Part of a small language model's weights.
Size: width 192, 3 heads of 64 (1 for keys and values), MLP 512 SwiGLU.
MLP neurons of a small language model. Each row is named by its layer, matrix (gate and up: input weights) and neuron, and shows model dimensions 80-175. Each number is 200 + 30 x the weight over its row's rms, rounded and kept within 0 to 999. A neuron's up and down rows have the sign that makes its largest values positive.
After each neuron's rows, "fires on" lists the tokens most often at its 100 highest values on Wikipedia text that the model never trained on.

L4.gate494,196,252,150,163,204,214,215,214,186,201,296,188,230,188,190,187,218,207,176,104,201,226,175,195,172,215,178,220,213,170,188,201,164,205,228,195,231,191,196,192,199,224,192,237,194,198,196,220,200,161,172,215,205,209,275,143,173,213,291,184,190,232,176,154,183,187,149,216,180,219,231,206,168,135,146,101,221,205,169,197,177,173,170,178,199,151,168,228,183,215,207,220,223,190,183,221
L4.up494,211,197,195,195,191,214,237,171,145,268,244,153,210,220,186,165,203,168,181,194,165,192,183,224,177,180,178,244,227,193,165,206,200,211,245,177,232,198,171,169,182,162,176,226,206,198,173,155,208,202,179,195,163,202,179,167,200,222,216,209,180,172,211,176,200,184,207,223,165,238,190,196,203,106,220,184,210,200,116,215,192,189,224,254,215,162,176,227,136,185,183,215,205,204,195,178
fires on: " ", "–", "-"

L4.gate97,186,229,171,226,212,218,196,200,214,211,194,148,228,223,188,254,231,161,206,186,210,243,244,206,158,137,185,211,200,222,207,181,217,207,194,258,230,174,189,201,197,217,241,227,259,204,226,201,172,213,225,175,209,202,181,223,192,192,198,200,267,144,132,189,190,206,189,197,216,178,245,175,158,192,189,169,174,205,212,150,196,221,230,238,212,233,224,229,209,246,194,192,205,190,157,199
L4.up97,176,232,201,179,216,142,242,246,219,224,236,188,162,139,156,190,170,149,162,148,175,183,186,188,162,184,226,207,223,229,194,214,215,262,161,195,228,185,185,209,200,235,210,220,201,185,191,204,174,201,254,195,171,235,196,155,224,195,209,113,240,191,227,198,202,160,203,181,191,180,192,188,174,151,257,222,175,142,218,236,202,236,192,254,208,154,184,234,269,231,164,175,179,222,167,165
fires on: " is", "201", " Year", " District", " order", "bour"

L4.gate234,221,204,181,183,208,221,231,182,203,219,228,179,192,219,231,231,197,187,216,182,265,186,212,208,177,176,154,262,205,198,183,230,188,293,212,162,198,194,219,245,203,211,175,236,224,197,229,246,125,195,197,190,215,204,252,201,173,157,221,124,197,228,208,196,207,220,220,209,232,199,222,214,174,210,201,206,127,218,232,173,213,166,208,227,230,223,265,213,264,241,181,233,231,248,165,248
L4.up234,175,223,189,181,164,194,229,178,209,180,202,162,251,208,215,237,197,172,268,181,232,200,271,220,109,156,180,224,204,258,155,187,210,224,192,168,197,176,237,182,185,210,210,210,198,183,179,230,187,187,166,189,180,201,206,194,198,170,206,136,186,213,193,244,196,199,269,207,194,234,210,161,201,220,195,213,156,194,176,155,206,181,219,242,237,199,220,222,230,232,202,211,180,211,150,198
fires on: " Team", " season", " District", " Player", " Town", " Year"

L4.gate13,187,186,162,211,211,186,204,186,197,219,200,173,180,184,257,210,229,190,170,178,224,184,204,186,153,164,201,197,196,251,186,158,285,235,191,188,200,219,192,200,170,173,253,218,195,218,237,212,188,195,173,182,183,182,178,212,175,161,170,126,261,175,191,180,211,196,246,169,175,189,191,227,212,200,173,204,213,205,131,173,165,190,182,159,211,193,211,243,188,188,184,167,234,229,238,221
L4.up13,242,119,169,208,146,191,181,156,185,264,147,186,166,218,152,188,190,222,201,204,192,198,203,252,166,216,186,189,165,231,199,196,198,188,164,157,127,226,200,210,197,198,203,174,135,257,183,193,141,190,205,169,227,147,234,183,183,236,210,189,204,202,216,221,179,178,197,249,192,173,240,203,187,221,210,217,229,244,231,184,200,186,200,306,191,214,122,203,189,184,136,219,167,211,215,226
fires on: "\n", " |", "9"

L4.gate303,225,224,198,229,204,224,238,215,178,162,194,230,139,186,179,175,161,171,207,165,211,237,179,181,195,200,206,181,204,177,262,205,139,207,202,213,199,247,207,218,218,205,161,225,207,171,223,236,205,245,208,182,212,191,179,236,160,226,205,210,229,221,279,220,187,217,176,243,209,226,177,192,146,177,192,214,118,211,207,220,266,207,194,192,122,225,214,170,147,215,179,213,213,219,210,252
L4.up303,233,237,168,210,190,270,203,172,175,229,313,192,182,204,229,191,206,212,138,197,178,196,219,214,231,203,243,127,209,213,230,206,224,178,190,219,171,190,190,205,157,136,243,200,201,210,184,193,176,219,245,158,202,204,200,250,203,209,206,243,194,224,241,195,246,198,168,202,146,184,158,189,209,187,246,200,172,178,282,233,213,222,209,261,204,195,232,177,161,158,193,181,191,198,233,208
fires on: " |", " /", " •", "ist"

L4.gate219,212,219,182,200,240,177,201,191,215,222,160,197,155,206,213,252,181,269,187,209,208,177,175,198,202,216,173,206,199,196,188,187,214,213,181,199,216,267,220,190,201,247,186,211,235,164,224,195,205,198,244,194,212,172,250,228,161,218,225,182,222,174,219,218,206,213,211,174,203,197,236,222,179,213,159,206,192,207,176,194,203,160,179,212,161,153,208,159,227,253,222,238,198,166,209,227
L4.up219,216,142,170,99,173,172,247,219,205,195,203,185,182,210,229,202,184,238,139,186,196,188,197,165,179,198,180,221,201,238,204,185,207,206,197,210,235,225,211,202,251,197,194,250,158,206,186,132,238,163,212,199,213,185,193,222,163,173,142,130,216,208,197,172,278,178,212,146,232,203,219,171,199,178,169,195,184,214,179,215,164,187,228,188,198,193,249,239,209,217,214,169,175,228,177,189
fires on: ".", ",", " which", " that"

L4.gate412,256,242,164,206,194,196,233,214,164,208,168,288,158,189,211,175,164,208,144,189,185,212,200,177,175,201,198,168,196,169,244,211,180,199,139,222,186,253,190,161,225,139,216,217,199,226,203,208,190,250,204,249,181,164,146,241,187,207,224,219,221,153,224,222,183,227,187,221,217,230,193,228,167,126,206,145,196,186,201,176,210,181,189,236,288,268,139,171,221,205,188,207,185,218,181,204
L4.up412,236,173,194,191,204,182,240,199,184,170,196,222,179,163,258,153,170,179,156,216,238,195,218,161,198,191,195,269,184,208,204,212,208,196,230,167,205,232,246,187,203,203,207,187,152,189,161,206,252,194,196,222,218,196,193,187,151,173,205,206,228,196,202,266,225,231,226,192,191,214,140,214,119,167,204,162,218,198,179,176,189,168,203,170,273,207,180,198,161,211,238,177,179,178,207,193
fires on: " Gr", " gr", ".", "gr", "omm", " underst"

L4.gate281,202,214,128,179,222,205,187,234,199,205,234,195,154,130,210,215,227,249,181,177,249,225,188,167,171,258,187,259,248,248,152,203,107,195,191,192,209,214,175,241,159,242,186,181,170,179,201,246,218,208,218,209,154,215,223,187,198,191,213,212,209,193,203,191,237,196,209,173,162,234,250,203,176,189,176,212,199,174,233,228,164,190,200,218,182,181,193,208,245,161,156,194,230,171,184,211
L4.up281,300,207,168,203,234,198,224,198,218,163,180,175,203,179,188,189,195,210,219,252,223,179,179,208,156,234,180,271,167,245,200,142,232,239,216,179,168,185,189,188,255,214,166,222,217,197,248,170,207,140,213,169,199,205,202,245,204,227,179,188,162,186,181,261,215,173,235,235,174,233,206,223,212,166,212,201,200,209,255,185,170,190,199,194,187,185,211,240,246,162,203,194,218,193,214,197
fires on: " ", "–", " French", "ant", " black", "ass"

L4.gate164,221,228,192,208,193,191,239,215,214,229,161,235,178,168,264,197,131,180,225,174,227,207,181,180,214,200,187,251,137,141,178,245,240,237,224,205,208,234,224,208,196,169,174,243,241,200,199,185,191,218,175,218,144,180,228,246,183,242,169,191,231,140,136,242,224,179,216,203,179,223,174,195,186,183,176,239,228,212,205,183,147,173,196,228,248,274,208,162,192,193,198,211,196,211,200,225
L4.up164,183,192,246,207,204,181,171,189,180,188,222,179,247,251,207,227,190,212,173,228,180,187,213,214,173,194,212,216,219,225,229,225,242,181,166,230,174,183,184,160,191,204,210,216,188,214,190,208,199,203,166,171,199,152,148,220,214,155,179,232,196,194,189,152,215,163,151,217,193,179,170,232,200,222,252,182,213,142,182,169,200,209,165,256,249,238,155,227,198,213,162,186,154,225,213,196
fires on: ".", " is", " was", "\"", ")", " ("

L4.gate325,257,243,182,171,199,209,196,181,178,170,153,298,218,172,200,277,228,238,178,202,179,187,214,168,143,188,244,171,185,238,189,209,208,202,213,189,275,234,181,182,199,169,204,248,181,190,153,188,145,158,230,190,166,242,239,142,173,217,196,232,182,284,177,248,223,258,248,226,144,186,231,198,199,221,202,215,167,195,208,181,202,139,242,232,201,221,240,219,223,214,175,182,183,235,234,202
L4.up325,194,253,151,200,200,221,210,206,215,239,230,154,213,178,207,147,151,161,218,198,184,183,219,191,186,220,228,197,216,186,196,165,233,203,225,120,147,175,192,246,200,195,205,232,237,165,209,167,277,194,214,228,197,209,227,198,175,255,226,192,186,226,232,171,211,208,156,171,198,239,205,177,224,209,169,203,192,186,192,243,225,187,281,235,154,184,263,201,192,214,156,197,198,246,175,227
fires on: " |\n", " |", "\n"

L4.gate297,211,198,186,150,178,207,220,199,222,202,188,224,215,174,215,213,152,225,218,201,221,190,213,229,232,203,165,247,125,187,211,220,232,264,210,181,197,154,216,199,175,223,158,210,211,181,213,220,184,220,159,217,205,182,229,167,215,262,176,179,194,175,146,201,201,234,190,230,212,228,246,186,174,184,179,163,198,213,183,202,219,193,191,247,231,211,220,184,199,203,194,215,217,220,217,214
L4.up297,187,212,169,204,184,165,183,265,190,224,203,219,210,202,166,274,209,221,197,184,189,195,229,199,198,157,166,196,145,219,138,179,124,233,279,179,201,134,239,170,228,186,212,178,226,159,187,182,145,216,165,209,171,171,219,188,215,252,176,174,209,233,231,190,217,195,199,179,200,201,231,188,183,185,145,245,175,186,207,194,175,229,195,232,261,241,216,165,234,227,142,159,252,223,214,214
fires on: "\n", " =\n\n", " is"

L4.gate14,179,187,153,169,146,272,215,176,237,220,167,217,233,242,209,185,158,171,213,168,185,229,206,267,191,167,194,183,156,208,260,208,193,222,228,172,223,206,191,177,186,207,208,214,213,253,223,206,230,246,183,196,190,183,235,199,182,194,189,229,208,227,166,172,237,183,203,240,274,222,212,159,175,186,163,229,199,190,168,213,236,175,187,240,217,174,218,326,232,188,183,205,227,224,201,192
L4.up14,183,245,206,237,172,206,217,227,194,236,239,200,271,222,244,224,215,214,262,243,203,211,194,238,208,147,242,217,227,199,203,241,169,201,218,233,246,195,174,221,208,171,245,216,222,211,166,212,203,183,262,230,143,202,193,224,162,217,200,250,256,212,223,193,225,226,214,196,211,228,214,180,215,207,202,248,205,200,192,167,256,191,208,265,186,171,195,180,205,215,230,238,228,173,204,241
fires on: " dec", "9", " October", " March", " December", "0"

L4.gate400,195,217,208,203,161,224,163,156,132,201,175,166,170,239,254,227,216,276,149,164,216,213,223,169,214,201,259,207,191,187,144,176,166,209,211,206,200,204,210,163,180,155,231,113,151,212,183,209,147,242,204,190,188,93,222,155,195,168,212,231,226,184,257,227,206,233,219,176,194,190,246,222,222,177,246,193,158,206,171,242,203,177,206,197,204,187,221,204,234,199,167,205,175,215,186,223
L4.up400,211,226,227,185,200,194,231,171,137,168,192,180,164,139,234,175,189,206,220,204,201,177,206,154,193,205,170,236,184,197,175,202,211,207,207,234,204,184,156,225,224,179,192,232,259,179,180,139,237,202,172,273,150,199,150,222,194,192,203,240,210,172,213,168,147,162,283,174,180,223,200,192,205,256,228,153,240,177,194,199,157,223,147,181,202,213,202,202,207,187,194,181,192,169,239,162
fires on: ".", " °", "°"

L4.gate336,208,212,217,211,215,193,203,271,122,213,185,229,220,181,165,174,201,194,219,172,176,234,149,185,174,161,194,282,164,161,204,210,186,252,200,171,255,171,172,252,207,215,219,191,230,252,252,205,187,193,229,247,178,200,209,146,201,172,198,254,199,162,213,183,227,195,210,221,162,196,209,201,184,199,202,167,192,246,196,159,231,170,215,196,180,211,223,201,240,189,202,215,228,185,199,204
L4.up336,158,200,164,199,193,242,215,195,173,258,174,216,225,214,188,227,214,198,184,227,211,159,177,176,176,280,163,151,191,230,281,253,239,193,156,173,187,222,197,178,176,204,229,190,143,195,171,208,192,165,222,179,229,270,219,205,201,208,193,235,204,169,164,184,233,232,194,206,190,159,178,169,201,174,212,215,197,262,202,211,226,205,241,217,172,168,111,199,163,174,217,186,239,156,222,205
fires on: " m", "av", " ", " Sea"

L4.gate85,217,207,164,140,218,226,215,181,208,223,243,237,143,168,211,210,210,217,158,181,220,172,207,246,202,173,233,164,215,257,184,229,193,221,188,183,233,226,159,210,154,225,207,194,204,200,238,186,198,213,201,184,173,238,195,175,160,221,272,133,211,147,144,219,207,202,221,185,195,148,242,218,174,154,219,152,188,187,190,210,239,198,208,218,185,199,142,181,257,246,195,192,212,222,160,199
L4.up85,231,212,176,177,256,273,215,156,243,222,263,198,180,213,142,260,200,193,215,196,177,184,185,268,214,183,229,160,211,250,188,197,197,192,182,221,264,216,223,201,133,169,229,211,217,230,216,170,186,186,210,163,207,180,159,184,196,226,224,169,234,167,187,204,199,164,166,209,212,208,207,185,170,134,185,201,202,144,167,206,244,209,204,253,240,135,187,210,186,258,200,221,213,238,206,232
fires on: "\n", " ex", ".\n", " pres"

L4.gate345,212,265,197,187,227,235,173,242,193,183,190,236,240,195,260,218,149,181,208,214,223,209,181,283,241,220,210,209,165,182,197,205,226,258,178,143,160,192,173,205,200,193,147,209,204,188,246,211,129,213,193,212,227,164,234,184,195,196,182,188,209,186,180,227,197,242,140,195,200,164,215,211,178,180,146,181,176,222,217,179,240,158,181,241,209,198,211,233,190,193,181,186,174,246,191,203
L4.up345,209,179,204,245,245,196,199,216,149,274,210,188,189,240,168,257,213,227,218,191,154,226,228,160,189,216,256,181,187,167,198,258,219,197,237,189,208,200,214,252,255,219,163,199,238,201,257,230,168,200,169,217,187,174,196,217,231,257,195,200,170,228,178,187,199,161,157,216,183,180,212,218,187,200,162,189,204,175,206,228,160,225,222,190,157,280,224,165,185,203,156,220,196,268,255,202
fires on: "\n", "\"", "\"\n"

L4.gate2,247,194,221,189,220,258,198,181,221,202,231,247,168,253,154,207,212,215,188,175,220,181,146,161,206,158,208,197,230,187,207,213,232,222,152,222,266,227,227,215,210,229,235,170,207,198,191,184,173,250,275,195,160,230,178,192,154,228,273,171,179,191,212,217,230,250,197,246,234,190,223,206,161,178,195,173,159,177,168,219,183,224,266,226,164,189,216,184,239,217,204,219,220,248,223,208
L4.up2,200,206,194,166,244,230,217,209,226,203,199,179,189,209,221,166,181,222,189,168,195,193,210,164,256,178,230,140,145,181,199,209,247,204,178,174,204,232,182,183,233,188,173,190,176,192,176,194,189,210,202,189,171,225,260,177,186,244,211,139,109,219,225,254,194,228,167,252,211,227,218,176,194,175,180,216,169,174,168,210,202,173,229,184,224,151,187,248,149,193,218,209,183,195,226,155
fires on: "T", ":", " |", " late", "\\"

L4.gate410,221,220,177,165,206,231,266,204,170,195,233,177,196,220,246,173,248,230,163,203,185,205,196,218,171,215,229,179,225,205,265,171,162,199,224,179,253,215,172,216,186,208,208,228,205,228,191,208,233,249,195,144,144,199,227,209,135,173,234,183,222,226,207,198,187,165,187,226,169,218,153,211,249,167,159,174,152,239,205,196,191,284,210,172,204,222,229,191,151,202,209,212,249,207,171,230
L4.up410,197,251,182,144,218,206,227,277,188,205,209,196,227,211,197,159,184,179,144,221,159,208,165,186,201,229,213,160,157,187,245,214,144,216,193,208,178,197,222,165,204,232,162,180,226,189,175,150,260,188,186,152,183,227,201,230,172,185,171,244,193,254,184,207,208,172,210,297,135,246,224,213,204,141,174,146,149,188,214,210,213,258,201,212,215,197,177,227,188,162,209,215,204,195,202,219
fires on: " first", "–", " American", " Indian", " First", "American"

L4.gate357,203,200,160,165,186,235,222,221,281,197,199,258,222,197,174,200,234,192,255,216,226,158,219,220,193,213,134,197,207,149,217,137,168,188,256,129,224,217,257,213,190,194,204,155,188,187,174,175,188,177,216,206,172,178,175,184,171,218,197,153,239,200,197,217,258,251,167,178,206,209,248,211,249,173,205,172,229,193,172,159,258,197,195,236,214,215,205,201,196,162,165,204,231,253,166,234
L4.up357,157,190,192,234,200,250,197,307,204,223,190,210,256,157,279,209,190,200,208,182,213,195,211,192,218,175,163,199,238,182,213,201,211,217,262,162,212,170,213,163,249,268,205,215,188,189,234,214,183,199,139,220,198,173,225,226,210,239,181,167,200,200,159,235,222,175,138,157,185,218,210,203,198,226,164,194,243,155,213,187,156,145,201,244,216,222,161,218,213,205,202,242,261,214,183,192
fires on: " st", " h", " r", " Par"

L4.gate385,175,272,173,194,176,265,179,216,185,233,261,132,194,133,195,224,187,144,215,167,225,158,199,229,254,145,217,209,194,165,205,270,232,214,230,197,181,189,196,171,164,213,192,196,226,181,195,206,163,225,238,176,203,221,221,214,165,196,250,127,232,215,148,197,223,159,188,263,218,213,184,204,204,200,205,185,218,189,219,210,203,205,188,162,216,167,177,201,204,193,227,215,190,132,187,271
L4.up385,212,217,233,191,225,153,165,181,193,189,209,228,163,221,171,221,222,230,227,145,198,276,203,203,126,153,220,186,163,190,173,227,216,148,211,198,214,223,217,201,224,139,202,217,195,212,189,210,226,203,204,219,251,143,187,236,185,252,169,228,182,192,211,202,214,153,114,206,232,164,180,214,217,187,207,237,218,226,164,211,172,181,208,205,159,208,179,146,146,184,215,187,147,183,191,194
fires on: " re", " do", " $", " e"

L4.gate101,221,205,171,161,167,206,227,187,212,169,225,171,193,199,255,227,251,161,204,152,293,178,219,193,167,212,201,189,198,179,190,179,228,212,260,234,169,188,224,199,258,209,169,181,215,161,164,201,172,162,177,182,217,180,149,218,151,176,195,193,165,189,179,190,231,178,240,176,161,220,203,243,195,188,153,195,129,198,219,195,197,146,156,219,228,234,245,215,210,156,215,178,185,221,157,183
L4.up101,177,162,193,160,207,231,203,215,235,167,194,208,186,188,204,219,213,233,227,207,204,148,210,208,282,232,162,240,148,151,194,134,159,189,222,219,249,191,226,168,153,170,231,199,212,170,181,212,183,158,224,206,214,260,189,171,177,200,262,221,151,213,198,226,201,254,233,167,194,242,202,217,173,207,201,171,186,226,202,168,227,181,228,164,194,195,166,185,155,228,242,168,228,153,224,206
fires on: " Team", "am", "L", "el", " Al", "ad"

L4.gate471,149,191,186,223,217,174,165,232,230,201,221,228,192,233,159,174,206,181,222,171,234,181,180,188,226,214,120,184,211,194,214,199,210,210,200,153,200,222,146,207,242,219,213,200,191,253,206,256,179,206,160,233,237,237,205,199,134,222,184,159,241,212,200,222,232,233,152,209,188,208,176,201,184,192,210,210,167,251,188,174,186,192,217,203,170,204,227,209,179,155,178,110,212,214,196,210
L4.up471,146,159,209,271,194,151,210,251,238,195,199,185,179,200,136,210,179,155,208,170,196,195,201,215,179,182,150,195,199,182,208,175,214,168,166,153,232,215,202,146,234,173,251,186,172,243,135,238,184,217,193,247,231,217,220,236,173,252,205,167,217,190,220,205,226,211,154,181,181,204,160,169,181,172,200,199,205,232,120,148,203,192,192,217,153,179,185,180,106,146,224,194,204,151,174,252
fires on: " st", " also"

L4.gate359,144,236,197,212,248,227,176,199,170,213,184,188,149,247,166,147,244,183,182,179,168,233,204,208,164,200,218,184,182,184,148,207,192,203,245,195,189,201,192,248,177,199,203,154,205,251,181,201,182,272,236,226,175,189,202,173,180,189,241,197,217,198,120,192,179,195,172,167,150,129,235,243,224,157,204,166,200,241,197,209,230,215,167,225,174,232,250,149,183,199,159,200,220,256,161,201
L4.up359,167,194,173,217,256,211,159,226,193,194,190,180,203,214,217,191,215,195,226,224,198,231,144,250,206,144,210,198,166,208,169,181,153,225,263,165,195,197,216,212,235,227,210,191,176,252,197,176,185,213,207,177,214,191,223,192,219,178,200,160,195,236,139,169,135,208,198,187,150,174,170,259,207,178,190,182,239,265,200,255,184,167,154,166,187,184,230,119,154,157,189,211,200,198,155,145
fires on: " |"

L4.gate94,247,188,174,214,231,217,146,186,188,223,167,199,210,278,168,206,207,189,197,184,205,238,190,199,253,197,210,185,197,174,172,213,192,177,203,248,126,247,207,178,203,175,255,160,208,217,188,212,233,226,244,226,226,156,173,244,187,247,173,241,280,204,215,204,206,207,128,221,187,201,193,180,239,206,223,174,186,228,175,220,204,186,204,228,191,162,184,183,189,193,214,196,167,214,175,211
L4.up94,204,244,212,207,236,227,174,216,229,264,234,134,174,196,236,164,273,158,179,196,180,220,231,208,159,220,238,204,234,240,200,238,223,205,210,222,200,180,192,208,159,200,222,152,181,203,221,255,159,241,224,209,193,200,233,178,243,185,228,166,182,228,256,203,188,196,196,211,171,166,210,177,217,220,203,229,229,205,163,190,181,209,214,208,205,145,254,191,155,165,198,234,235,228,149,205
fires on: " |", "0"

L4.gate95,239,213,199,227,216,197,224,268,212,198,182,209,215,274,189,201,156,237,226,185,236,208,188,224,208,222,190,267,235,231,258,140,250,232,216,210,234,220,209,245,245,203,216,208,186,252,278,182,225,205,236,187,153,210,198,206,189,227,240,199,231,199,196,166,169,218,158,253,258,202,193,166,171,228,206,160,163,214,154,243,171,220,262,210,189,237,233,178,194,183,196,193,218,204,208,231
L4.up95,179,182,178,233,193,181,211,203,256,227,181,214,214,305,232,190,199,196,229,229,219,219,199,249,189,165,211,220,254,213,182,171,226,202,215,181,223,201,277,244,233,158,215,189,176,216,247,148,243,213,198,186,194,186,210,217,194,210,197,209,162,187,165,154,163,174,177,150,215,113,190,197,191,194,201,184,193,204,163,127,210,200,202,203,118,185,205,176,206,224,225,225,208,232,156,184
fires on: " cons", " res", " Ge", " most", " more", " inc"

L4.gate243,219,242,196,179,238,178,209,188,232,179,217,235,184,194,203,208,231,232,164,172,226,217,214,138,277,216,217,201,213,185,225,227,146,188,193,194,208,224,137,166,188,280,204,187,163,163,206,253,189,206,212,199,167,227,191,164,175,265,224,153,202,171,160,208,249,233,195,193,167,222,186,187,193,174,186,173,213,163,214,185,161,209,133,199,209,194,176,221,262,200,200,196,189,160,172,260
L4.up243,180,165,209,193,268,143,163,102,217,202,234,219,161,202,163,190,287,246,198,215,168,162,167,191,213,221,224,186,219,197,210,211,188,192,252,250,187,171,176,195,218,244,220,191,211,237,227,259,217,216,232,208,230,206,199,191,214,187,179,241,131,169,154,189,254,217,188,204,196,183,194,242,151,195,288,175,266,194,196,207,160,218,246,181,179,162,181,198,229,157,193,184,229,196,192,214
fires on: "–", "-", "th", "6", "199"

L4.gate429,222,167,177,153,238,208,283,213,228,230,196,256,158,162,254,197,209,221,193,205,216,220,132,198,220,216,193,199,195,163,217,224,222,211,189,171,245,227,136,232,227,238,183,227,213,229,231,196,232,228,237,201,167,207,229,229,167,248,228,202,199,218,155,217,211,195,224,186,204,199,239,186,184,166,162,194,206,179,206,185,163,210,230,220,213,176,212,127,257,182,190,197,266,203,229,209
L4.up429,235,169,178,195,192,197,278,212,266,219,190,221,202,189,208,197,171,197,184,196,224,199,152,195,205,194,194,212,194,210,229,185,199,182,140,179,266,230,201,229,196,189,182,211,182,194,199,204,268,162,234,192,178,148,255,234,201,253,194,165,223,208,176,216,180,140,230,230,184,228,219,122,186,194,126,248,179,183,192,179,154,230,251,237,228,143,139,150,198,223,222,239,229,143,223,165
fires on: " after", "\n", ".\n", "==\n", " |\n", " by"

L4.gate355,190,185,224,161,215,166,169,191,212,211,186,173,217,177,154,196,227,189,192,201,224,163,149,199,184,196,187,189,189,194,194,194,243,213,197,133,206,245,191,201,191,200,194,196,199,217,203,145,209,189,216,244,156,194,257,187,216,183,214,164,237,166,177,252,200,211,196,188,133,246,234,172,227,241,178,225,168,256,196,167,217,174,202,225,247,230,197,186,117,240,167,204,220,188,208,185
L4.up355,148,207,175,206,194,200,155,248,229,177,205,179,214,205,224,148,252,189,232,219,188,206,197,155,215,217,224,208,216,165,153,171,211,218,235,196,184,217,190,216,188,209,212,216,172,258,193,173,205,192,243,181,175,230,279,170,182,241,194,197,235,214,193,200,151,162,159,182,183,215,203,205,199,222,179,196,217,241,180,238,224,206,184,163,144,164,230,145,164,231,213,173,278,183,137,218
fires on: " |\n", "|---|---|---|---|---|---|\n", "|---|---|---|---|---|\n", "|---|---|---|\n", "|---|---|\n"

L4.gate380,239,182,166,202,196,224,232,197,196,193,186,242,200,192,194,229,209,196,182,167,220,176,200,233,221,163,194,144,183,106,225,169,187,210,229,208,163,227,225,148,207,179,221,210,217,177,173,201,133,230,216,213,140,220,197,217,120,254,201,180,165,189,181,192,192,151,221,207,190,254,185,258,182,264,178,243,175,195,183,235,176,203,165,210,180,224,185,191,193,195,145,219,242,232,200,266
L4.up380,184,213,183,212,217,215,228,188,214,158,249,170,189,201,204,304,168,157,204,138,248,182,253,185,186,132,238,190,209,215,192,225,258,190,176,192,246,179,182,228,245,215,213,243,229,159,181,265,177,182,255,179,159,231,185,184,178,222,193,154,214,220,257,165,201,184,219,150,219,221,187,174,164,225,189,195,206,137,175,194,186,139,152,239,191,204,222,195,195,201,195,189,222,212,248,214
fires on: " acc", " Awards", " Candidate", "Th", " Title"

L4.gate339,176,204,207,198,225,242,249,204,202,166,201,213,174,185,219,214,240,195,173,173,200,234,216,229,201,198,224,161,197,169,244,203,175,211,177,225,218,229,231,198,194,171,193,227,211,263,234,239,192,186,218,194,156,188,182,195,201,220,221,205,206,160,173,170,254,205,200,240,257,171,219,196,185,191,198,152,171,228,146,225,180,221,197,200,234,230,217,231,193,208,200,208,198,230,229,222
L4.up339,156,201,203,182,171,215,192,167,211,127,154,214,195,183,214,198,244,159,176,223,172,217,235,256,176,199,253,147,195,210,196,177,215,166,144,247,198,204,232,190,206,162,220,214,210,214,248,232,256,183,212,163,167,197,183,199,208,213,206,208,212,122,180,175,231,184,248,212,219,166,180,131,196,170,205,217,187,216,141,227,214,238,166,213,200,198,216,246,178,209,221,223,202,223,232,179
fires on: "4", " ass", " once", " Most", "11"

L4.gate489,172,268,201,173,187,244,207,209,161,170,223,205,177,196,233,122,202,229,271,223,212,182,168,181,215,221,154,195,168,150,212,168,232,186,246,197,235,281,212,186,206,225,190,202,209,220,199,198,195,187,213,214,206,205,232,257,201,191,269,212,189,143,221,268,182,181,168,184,194,239,190,223,216,190,185,194,163,197,202,214,207,187,184,184,220,222,176,174,115,182,224,199,295,185,159,192
L4.up489,293,183,165,139,173,194,221,169,192,229,207,188,229,216,204,231,208,205,153,218,221,150,217,254,214,129,146,238,174,245,207,174,154,173,254,183,236,226,195,177,195,193,185,172,194,142,141,133,249,178,203,206,153,244,205,138,204,186,243,189,205,192,224,236,202,208,212,199,218,274,222,205,187,188,228,209,141,217,223,153,169,248,176,183,203,243,165,212,183,173,236,180,178,209,188,167
fires on: "am", "el", "M", "rem", "im"

L4.gate490,215,217,201,164,224,237,183,201,167,174,189,243,201,191,259,263,211,187,148,223,209,182,197,237,185,175,189,159,176,239,193,220,176,200,217,196,215,230,193,150,229,170,230,174,227,174,172,184,138,237,241,238,186,234,207,202,160,195,236,198,210,209,246,185,189,203,212,202,194,189,170,205,162,212,215,215,208,237,215,247,227,91,207,191,191,172,221,224,195,218,233,210,226,242,197,142
L4.up490,229,226,253,178,266,176,252,262,202,168,200,239,215,217,225,191,211,225,159,189,169,171,218,230,165,231,249,209,268,256,213,245,169,193,208,172,205,196,181,212,283,207,192,216,189,218,116,219,168,196,176,235,201,183,227,173,192,208,217,138,207,249,175,233,172,227,165,180,132,129,166,191,213,214,204,179,218,221,198,232,221,187,188,206,186,168,213,187,197,215,185,158,190,198,173,199
fires on: " |", "iro", "n", "ø"